Weights of a small transformer language model.
Size: 21 layers, 12 heads of 32, 38.1M parameters.
Architecture: RMSNorm before each block, learned positions.
Training: a variant of Adam for these matrices, 304M tokens, 9266 steps.
MLP neurons of a small language model. Each row is named by its layer, matrix (up: input weights) and neuron, and shows model dimensions 256-383. Each number is 500 + 25 x the weight over its row's rms, rounded and kept within 0 to 999. Numbers have three digits each.
A block is one neuron, or neurons of one layer that tend to fire together. After each block is what it responds to, as a language model described it from the Wikipedia text at the highest values.

L18.up50:469542496478488494504487546512494483454523521521521536495507494511512513483543541479476496536501479514452520497475534511503486476508498481507522491515575495491512533498522498508486503531518516508524517489524469490487458491527541423495489478511529492457512468502511475527523532521472459489535519480506525546504500488466506459488516514487535476481507517485520464527511481526510451473479
L18.up373:442488515432564483503503493474500562486510473487511488479493489482494530473532490510479495490492483509498494516517523508500490481488533487499534497474488530482513526492494484495491454533512490527498496463491501540493486499513506493508507507484494511498508532486486467492494503501515505492490461571502520503491487530498531475533483464508516495525517488519505497515506505491471511504489
L18.up600:517491503522482508531532456525478527490464464509453502492513490492524493522499514452516511509499486494502513513486500533456511523533495505525516476528485486478556518467503452562519433482455527492535499465507497481471492506540482471516535493525513470486506540496530450515486503495532495498497515497516514504503539538502504509517509543469508488491503508539524521510486503467500498499487
L18.up885:505495536508516481505522517513493511478520486499508494496518526493486509511564512480502474497555489473492520461482558465498501475536536515482505490535504539495476520494486536506482500496533549506526511455491516464496472482494515498485501505499481510504503480467453491511530496461522453487496501493516507518555480509506502469487511536508500527470504514496489519448522469499515472510510
L18.up947:514487501494527487528480454497496443480574491510498490485544510507554530521526480497500495466494487527536513545518462552475485466507521538474505472472498487497514535474484480526514449490476516540522503495551450478484512542488529506487498493549476449462480475528509438494524515504490475512478465510542515485541486512496513484488485494475549528502485484516516489496508484522481533545504
L18.up971:522499484481494484469496548484501496521488451479493474484476527516491513492498486477517528518453503483447504511505511524485455465479521521499514504517517442499504522504469491536561497501537465495548523489518478503454479475520501531491514494495514530470514491500520476555521498489521470482509483516522497474499547486461539515522530552512529468479488494499510493497525501488520495547494
L18.up983:497511501528470467508479494520456521501563483463487523500512499531480473486540489502500524463507498493507535523492507536515498485473513492477533477500542502513509545462512497480527501511533483518512503545462483554522505488512466533511526506509483471491550491494500505561496518494491475466497470510534518507505503476511493460475480500515511517473524476492536555507473534486461514455437
L18.up1024:523481547475494503502446481498511522486516500513507487529473520517499496488522492455502469519533500481507531506512464550477508458523491504461492471492501464489468534495504502483508502506556511504555507508537499466551444468478515505505539511498534487472541459492506553501522524485493468531463461523507521482537491488439481496525529483473500474524487462504539477478547527522487456501486
L18.up1037:501518517483521492494460489519539513452445466495466535534509504531494511532529508471557495456499463512502462506485477493482486477493466502456511521526530523501508529506532499528495493501545511482537497554490503490509472512502487489491522517510490496460517457514445520558526495520481477493456490484512508480529499498488534492504532518476534474533491494460513533481517494477523522535509
L18.up1194:488547467469497497497469523511483480484499525517484522492507514474509490529553558501520533517532471501477449463507511512508488468472472542502533505498488481463491528481505519543503455512522519515541505429466511485472496514474532472524459471498509530489481473529513506486514505508490479508521491484565533550519497474488518518521532544509500470483493508507500472468509464492520539488548
L18.up1216:524480517435469498513458466543489498465502483524481463502432515533519483512523490468481537483529487504517492508512520549504497516535475519472538507473495505512510533483530525559489456496511503498481477511507525495472511529502483559460493531493495506473526530498491483560510492495487451503492475518559473525512492459461510502509475476514502525480491482523552480504490488476509542518540
L18.up1254:444504488457475484512501523498538495507465512488474476500503521495487517466520490528509494520513447494478550480513493516496498492468515530489502435489563498461502533498496530518506498494537525497496484443441539476494454474480437492553530475523553548495470465472425447493536495521518479497523490528506482483527521474485468456491488513449511553468448463477480505484509512500505515512527
L18.up1287:489539522471498471501466476530471515500502496498497491510546505491480497527466504465522515510463500505454532464502525512496466496515505529496498464493495515494539570508527463532544456563471485514484473499490463488509506513521503511497482516476505506477462471495513518561514514529470490508498531545540505452521483477487538479463544498504463505519504467512545512509556525509468524514529
L18.up1426:520508508462486490506486540506475487470486468491483497491481515481484489515525543492496512547498500492520493517520507509515485461468477496487507489498507470521516508474494523493510483558517528519502481500447480483414495565519505512533529518541512488516504498506495532512534488498506480456488468525535466505482510527455479482518499485482497506522556518436497466511515468510473546517477
L18.up1494:510492505494490501495475530490548480495521464507482479436509499477477553467470486504523499542526497503484503501528480529512489494482533530496506494478488540516488522523542476509550476529532508497524456476503450515479513458520503547489513501466522470512495484510477504496539468495458460488487537506538502526482485478511502460551533585479444514477525502512483490466526471511472514494477
L18.up1535:489484488465502519524492507535531507523488493523511503464537520491513510474523492497535490506518467487496495487489522505453519478510474500490517509443478484483466553458517500481500504539533512517534510454539509480471450461541518481505512497528526529483509470508492512506501512491473499504450442495471519511576514503509499490548464528447505518493461534495517518477477456480540529517508
Office and role titles. Word pieces starting or inside a title or position in biographies, usually after served as, became or was the, e.g. chairman, Commander, interim, re-election.

L12.up1491:477484503513481517504510477517521526519496519499529502475490517485500518490517536515495529475487528528539497491478512524511510523498517476483536498516571487488558533459488483487511494568477505521545463499510471526514495495489490503513500545512458476501498512482496401465515508482493493513490520498504498491480520504482509503464493494522488528488464515490507512469518492502527510520474
Mid-word name fragments. Word-piece tokens inside multi-token proper names, mostly surnames (Ri-ce, Schmi-d-t, Pa-x-ton), plus split digits inside years and numbers.

L12.up44:472537513466492503521485522529511490477484490530472474453505517503514475497512468501499452516500493534532526493512494529521516531506497467486509514502530515450511541506526529490538472490510485552490515477473529500495524520522521537480502502493475514447509477482517522486491518503478497509516468520473503519550526513477487511488527532530521511493520465462527501520498480468543521498469
Election table starts. Word-initial pieces opening cells or entries in election results tables and office infoboxes, like the C of Candidate, G of Gary, Go of Governor; weaker on mid-word pieces and "he" in political biographies.

L6.up407:491491520513473522547441479547483470483515492495488458510501515513469500481524530503499523551512498542446491523496501487479542519499476520482495512536460483498484512482531503482504491503482500529498464519528465461532480527488473486494523522503460504514472507501540492478522475491552495530506509516534472515451457518544450506480500515522485548515482489488582528545509481499505495489479
L6.up552:506522497461488496511490523517462514488498506485496471523472532476446499502507513495512473486525505529522511496513522462541535555518497540501523478531554529507523558466500492515499492544438527522533505495464478514518479451497514517496490528533489495468504505449505481495522515520566515529490457477493520541463480472519489481502512538489496513533483503509526506505497505520435522532478
L6.up1138:475549522515507461506514518485472523456519493491506543521476529461482495472504492502510501487508517541538537494501506479525553539511494470489507429494550539507518509475524484516527489539471541523543528504493495532536462483510533518487531514523511506465471491526512460497496504488519500535518478471550484481497490512533486484490503527460499518500498521522520490509507495536505519543509
L6.up1314:494520478486496480513537467489490508453523520518491527520559523501495535521470473446492518509497474525477542493546497467464532546520498498482537490518541482553506565478479454515486474483478493508516474495463495544471543520514499538489491531522565501483481526561509478490513500473468465499505512498511518522499495481544526482497497510472481559507472464474512526551517471484489519517525
Mid-word name fragments. Word pieces in the middle of a multi-token proper name or long word, often in tables and lists, e.g. Fürs-ten-walde, Glad-st-one, Col-ise-um.

L6.up178:466512481531472555527512500477467495544519444513492485518534557491541513527490488523455480499510469497521487499481556477527530485500525506496521487499502484502523544470519438461527483498470505491558477448506514500507497480523472522489511478505529462486506520485498444517508560503491503499486471482518498477506489479489519512510530521503512500494507533499523510499458513487474461520499
L6.up337:518509463521485485486541502463489442497473488502490495519504565496557504486497511443516549486517467508507499480522498510504458471521494530506521496486493549482499502469506461505493475504544528474531462470487479480515494486499509497467506505497541456520520492507521507509551508476449462500479494476527499484543447495489479493498508527489531484516504510551521481524475505451497485483508
L6.up412:511549516520475513521497471517461463513489507507510515510515530492522500522487515495488506508490497485559573506506511491527507476483485510480515512528482542469499524465500469524503501483518489510531437505488508497510517533477506497449466539533519506505523479489500500504530520471504474466493501473497508518508487518510490483495507539489512451517473541508549539479518525509510494492520
L6.up1492:521549541485510495503505553513448464480506494515480512525558526510527519510505483486500533537526461504507503486519473481502493468510462500483517467507512538444452494502544449522499486515526483520498497481511541489474463464510517498457479510539500466477519473490511533494506493459467510520493468484498529537520495450546508495537491497529518461437498523487502485509478486514543555459505
Census verbs and heading fragments. Fires on "was"/"were" before numbers in census demographic prose ("there were 96.2 males"), and on word-piece fragments inside headings, table or list labels ("Dist-ric-t", "Doub-les", "Ear-ly").

L18.up14:478512491470498502529491524513436507489498524480497549521520518474495484498500492481532456494481491547518509507535523486498509522480469544499510525479490472512503523506515508494531506525497496520523516507493467539524504469487473518530533548495476496432512491485461476485498489488534477494472470509502516471482489488502504511499549490500495494548515521479470530477491492481471529551475
L18.up15:517476466473507516525470545520493474530515539512471483501488532503476515525493515469506489475505481533558542503497446498521523511531503516474501519504535468494529535475483474513502491529461518521487477508488459539552520500481508506516492541546466519468499487484494443479491528495485515516498506502495508514528527497523475526478495538501483528480495503444470531527472488505480493480500
L18.up19:526511505480487494501506453533496518489552481488511501494517541503466496447497532529487495528528459491521464497523520504515509470495488495483509455483533525513482534534494505504481483491491488536474498489509490509529528506536506506530515473461503506466526506482554476454489497488526532491466481497498478506464454500511483498480497492516560482501499487536512525494470529486502513501505
L18.up118:506532513497465520514519478495555532490494474494448538518469518498484491513499542466509502546489518509490491480512502540506527495523518508472512512508508485467522511460480491509499529519503511496515488464518463451465471491528527548502496549486456438478480453497505507495475507535497524494550505473496512538473489493498540496454467447517500522544459463563515544497479505483521519529492
L18.up185:483512486483497464519497506493531565512487490470481471530545531491463490498510511518513483512489533509542457523511528523445484513574482546495522500518513517488483488466491493451505552504480494493476517510493443493516431479505506476532532501511501515492508482531518514496524519505525525437501505499516503479501496471557518490526476511466488460519505501576473483489497495499496533516472
L18.up248:486490507435477462534524483512492508554523497487469502517506528524477475511464487522513459486498512526512501494527509511480547496545480520461509489551530517558518532490487491487501483489511535473531466486504433513508520490509530516514509529508502464478535499525500469499563502494510540489487482437487511513477499475530470506483496514512495510466480490493531561465499496522492476524469
L18.up324:474491491498519505530462494507492514499523519477534517524483502512489543508519447478510479502496528495544517492489502560497524498516513527516510498444565487461510529502495500492515483531495521472506528486495468457493439454476481508488488502480473510495494496526490472524492541518524499481494501513483477481467491499455481472514486502510517487523487509500494497480502475490524514551498
L18.up455:481508543479487540557509533498484487492496542455532512500502498541497442473513498505505489543529523511501498495536538545480503533529504463504493473478482519509511496457535488517501478502487482503469498470485462524511473532527504497522531499498496481455512486491476481533480489472516523495541497533524485503491479517501504472477500516476485494499481530510504538535526508494529509515517
L18.up622:503524477457474511543495488508517486503518489489507506526507544478467490506485521504509506508530507524510523531524495487476528513546516522476549486502508498502499539505519507475517494500447521509529498545478485533529520497480509516478521562486498511482477515506542479507509510484496537484478467507529493534496511488530432490462484527497489508515480523501533533507480533462457513533492
L18.up664:501536447527500517509537527520525501516513413489478503484538502516529543457488511460460509483507487514525496496541516550496513458527510536509507540469541513487489535486552521483504468497540525517550502500515483472473543515492492506535499455470478452495493452503502504467525499512460507485514502503544534506493487488506578493517449545479572547486469517504479492491489517464484514532456
L18.up840:537483523494508489505530464526509499503506504471487484513495521462431546491429495541569501484520522529498509499492519516521558520531505548491510545492555512472537505501487439488508489495481474466502507525489476466506472507515500508510493528498487529484423514491519474489467495502517491471508518504512492544480474485504485547510478524504490537510485502498506528475521469450496502511518
L18.up902:488504501484486508535503495510532541484506514469480507540467529482480527445488509509547493510514515520533473525510494514491519528516530527461557488495509468521492530513501512508476481524438505498513504500524478505555543455517554480493524558523481449468499514513519460512546500468516531457490526501509504542485505493497464497477468532457494504494499472481547506504506489471432508511474
L18.up964:504485512521484466537473486515537526475533442498529503495505535496488502500515511490483450486525514494491500513513483547515499462487500492489511494494529483479492519467457515508508498481541527535515489545541499511459455497523519490467491485534483467494499494499508530443521516501479470550480479492544507494486486498495516498500465472511527514539501503490541534475499499429524494486453
L18.up1030:508485520483471500511527491483516502503574517513511516526541551487500483502524489526468522464528501505498541521515501534504501506465473525485509491486561507497525512495494490432548455542509520505556505511482468488503503521503486494515497490558493519523465501560511451477515519467540505488514472543527476483466487444517530452465523526496457561505512478491527525488481518491467500515490
L18.up1159:501463462449533472518505483521511531496512534477536506541529529529465495487505502511476475508528526500500455514509525528490515476536538497530511503490493518508508528508466499521492470540480487495491522505483468529542493504484497492497534546487519477477526510500528474460475513491486468517498462482474475477498499489532514518478488505514522490518485476519546523501476525495521495461455
L18.up1347:531478493482497515497455514525482522487493466514516507509473520500495533483513504483521502447506454507497524548498508493502478514503463492484519491540516520465511508488537483470540510501533497552515459514516491482498523537522509521506517524459504474443512516520507472538526489506477483527483427535516490535517432488502466482526505522483477564514479460479516498464504517430440527500532
Mid-word in repeated names. Inner word pieces of a proper name or term already written earlier in the text, such as Cla-p-ton, Living-s-ton, North-co-te.